Weights of a small GPT-style language model, trained from scratch on English Wikipedia.
Size: 9 layers, MLP 3072 GELU.
Architecture: LayerNorm before each block, learned positions, tied embeddings, capped logits.
Training: a variant of Muon for these matrices, 774M tokens, 5907 steps.
MLP neurons of a small language model. Each row is named by its layer, matrix (up: input weights) and neuron, and shows model dimensions 400-495. Each number is 500 + 40 x the weight over its row's rms, rounded and kept within 0 to 999. Numbers have three digits each.
After each neuron's rows, "fires after" lists the tokens most often just before its 100 highest values on Wikipedia text that the model never trained on. A number after a token or word is its count.

L3.up2008:485529527450526570522447442456524549454513491559420466526456472489481528523494494518474535474442521589548480465546562528503472524503403558499490558511477515527454523513476519554487516422462547434426497538434496536496526458471569517502455388536552536482535483483592533473493454494549493541
fires after: "." 53, " the" 10, "," 5, "-" 4

L3.up1112:598517438511499459471487510515467439482503411511507488570523553525553453498437460469584478532480483479498491516460545474495569509484443451568426504519428558491495447547540496535516541491496487486486470483453534478441561459486506534487509514458512519497542507495562540545512526517494566492
fires after: " |" 25, ";" 20, " " 14, "–" 13, " and" 8

L3.up571:543438507493532441532461500458540514467436394572532519568531494522572506510448480491602500552534505535468450534482518512411557539525516558541504537506455532569469484481431547507490573465525501479491514518532482434456529539436483490414521493449524520539535481478544538475493532524523484468
fires after: " " 28, " the" 18, "0" 5, "==" 4, "Track" 4

L3.up2610:528482501516514471477459547502568539492505442488481523568556533459508466475502501510547550487535524503537472482578446474513456464498453459565475507453565540499512503475483417531516494470541520494510611553489496528481505533475584503473478562484525435390457512534477484482536516485445524505
fires after: "-" 43, "\n\n" 8, ")\n\n" 5

L3.up661:569509535432469493511573560519494534486531584558525467487456591517456508511493550571437504452542512511548467444518610474553476534447501446532521462427549475590517490451443438473472460437447478532503478497473509562529512523472507532477486460551505483552563437485389517512540497442442541513
fires after: "," 21, "The" 11, "-" 8, "." 6, " and" 6, "|" 5

L3.up1491:465537488538467481596467546545502519462530464470529499516459495549502489504495472478559453558522480505522576442490480496445540456575483427528526517535505489495516442529580449535542511495505517492510442512478469474443527495483542507482512552486506512473559520506542496474585462514559493503
fires after: " and" 25, "," 18, " to" 5, " on" 4

L3.up1183:592520541488596460501420579503542540439451521589451515488561480539580516471537462471469497472539563528559577554489443493540461565589487446503447500493482542473471447510513551516547460539547426583494529531437472517486464451428519520503526477421496482547439503479509512496509498550442504463
fires after: " was" 20, " an" 12, " a" 9, " is" 7, " non" 4

L3.up2846:452522507507521501471570476527455589521482502539523479509485493478507602499503529503523505466513510461508480517522473495499475501466461514474557445526487452497486504458550575486514527497449502514544518472509527423523529572498525525551502553437489506513417536464491497494466545535515565567
fires after: "0" 21, "1" 16, "9" 13, "3" 9, "8" 9, "4" 7

L3.up470:539493533515537519492438550540503500513512578521453429485515556461492493546496468481518456550493493543464487497544541570490537505487500448489497535542552496449499483534495456531548469523464518493567481484538519534504539546452553451504506550422471512489501455521487545499499537520538541446
fires after: " |" 34, "-" 10, ":" 8, "S" 4

L3.up822:487431530528504496462539491501474478424488401498520489549467498537439436492477510513594473555476521497490489497533462483469463460532534507502571470478553493510446435485463496508546534568497517564543484521522509489503535541428484490535520526482509515599492453555507452540528503514559573538
fires after: " |\n\n" 18, ".\n\n" 15, "-" 10, "==\n\n" 10, "==\n" 6, "\n\n" 5

L3.up115:490463527484486529486469507537465469463503483479469503523494465527545509467439490493488470533443459470495590469515451475521487521485516516521503506505505504453478532554442507450518495512445494415493560556516511476477535498451453431501554436521525569528494445487457522489470464574540431568
fires after: " " 98

L3.up50:469496512522470447481469459453458445536377461464574508632472448501489463558556512445579481568493523496474481538445500547510533480442595493480506464525464513470545508534471495508477550514565505519552484566447592428490479558496577557487488533457482500473504439483608482449510460523463540544
fires after: " the" 47, " and" 6, "The" 5, " The" 4

L3.up868:497455521571559437526498478494419513513427516481518527516489458512546531520493481471442500519516475509566507560467474513591482587516492521562456481596522449511516516521533560565590481611560478489531562482489434464495507464492540489531514471527516504494534494572494522494454501494422496508
fires after: " |\n" 31, "." 24, ".\n" 5

L3.up718:514508554541479480515432443486541528441559466480433514495510468524457437498558474458533468619520518493461410455447514514548471500403562449525565456497559415530557506528428450514531608468587449465478471597561530515515468468519537410455493535528484530543573502481490417563375459487483530526
fires after: " " 29, "," 22, "1" 7, "3" 4

L3.up1912:493441500531458420513421493457507504486522436479497471524472469490442458501470390478516505512551527473558466552513514522417496491578437466527493535513575526591495502538492526519462464434533468489497435501451556541455461414497442487520424524444506518487496512471456509486510462523533444497
fires after: " |" 36, ";" 16, " " 16, " —;" 13, "1" 6

L3.up2581:478451449518543464520509485444448523488553460488492454546443450563492498481588493505431459535481460506483506432492451445459487453459488522490592535426390551528517548462508490523543488509496519554530498440536538470446578452498472486448517483483468480494494514433572379497555519591534464512
fires after: " the" 44, " The" 7

L3.up2904:466526546522524503561504499481432549524498493464475543469422483491592520495470587488487500541537464528482560578472437526424526507503454422449540483560551444477504493553437458565493535508481508498523440591495515519512564446501509488502557432438490464460523459515533524547510503434522536445
fires after: " (" 57

L3.up486:479509452479535462452546457536435519481508427411524488486516471486522535558560479472473493523474569538459510480527539461520506523507495487517487486468512530509497436526509524535509517530536447531470483476464431477525541493514512481507528549557519537464500492535428509470430535520508442528
fires after: " " 41, " |" 37, "," 6

L3.up896:460515555476538496441478571507478428468505555506522503497479402516515431473548456516505556468438424533469576536513489465538491533491422520452462545520523488527483537516482491545488508536441496495471530485472519522494513508492451519443573507489530444493492439546465490571467513527456500509
fires after: " was" 29, " to" 5, " as" 5, " |\n" 5, " is" 4, " are" 4

L3.up1618:559500483486470500429548478535501450499488492532479500492475544478481500489496452507452501439464503435487506434465530481476513477562446432455486464521488510513479539487559559517495487529535471517448509441498555456514440557532467481504501574466469518513532521559487486466424474417461517545
fires after: "9" 23, "0" 13, "1" 12, "-" 10, "8" 9, "7" 6

L3.up2900:501575533604533496516543528515481489448417519516494470442487510496489576465540526543434432522478514447481460496441510442439423458527408448518545455480515537471539538530531450441498502529414427487529468554528480614564461495447461518416519495454523478500510500529498498520484441384417462555
fires after: "," 50, " did" 5, " that" 4, "al" 4

L3.up2991:487480443498486409548610509454494443540569458571550536465508438504635430504510529496572485487502499475497431445538457555510548543563473507553492495556586557486509477507497549462550449478448525441478477397516523509472475423461410458581531486440528435445499509514512519490485491557443476516
fires after: "0" 18, ":" 13, "2" 7, "-" 7, "3" 6, "5" 6

L3.up1125:554514493512515511514540482388465500506472610549523497460491435520518513617497588437584482482440388475418440499512487487469473456432534484536551567491503495455470529493492488571515468485543477496512583527592555463519481421563525527470526458429460569540481518499462492525530477498539582506
fires after: " " 28, " (" 16, "born" 7, "1" 5, "2" 4

L3.up938:457413516562514489457553495472484569502496495597470473511500561501535533448506448514521508566543483437493509562497543500469557499503465519471507506484516419500479458546428498475522512483469450462511513479475573483421505456542545511408518517503544480496518486428473444500512551451474536546
fires after: " |" 25, "-" 16, "|" 10, " the" 4

L3.up1505:577482324460480546481484443452455572418515529559439573517485533506527520515428478512417495442510478502548511593553513476542519480475446528592513500542501453530471486474457559484497491517475522463461498499507550525544454461509509421487489469457518448439519488511497512488483427538420448497
fires after: "0" 23, "9" 17, "1" 16, "2" 8

L3.up1007:451551487539499518533532508471538460439447476469580484468495508542601554573549493523540475508546476417452468485471561489513458463449446462525542538522497522487556469533436467482525497508463547567519521499527405508447493545507521503562485459368505460453558546474540497471443502556542499502
fires after: "," 47, " that" 6, "un" 5, " M" 4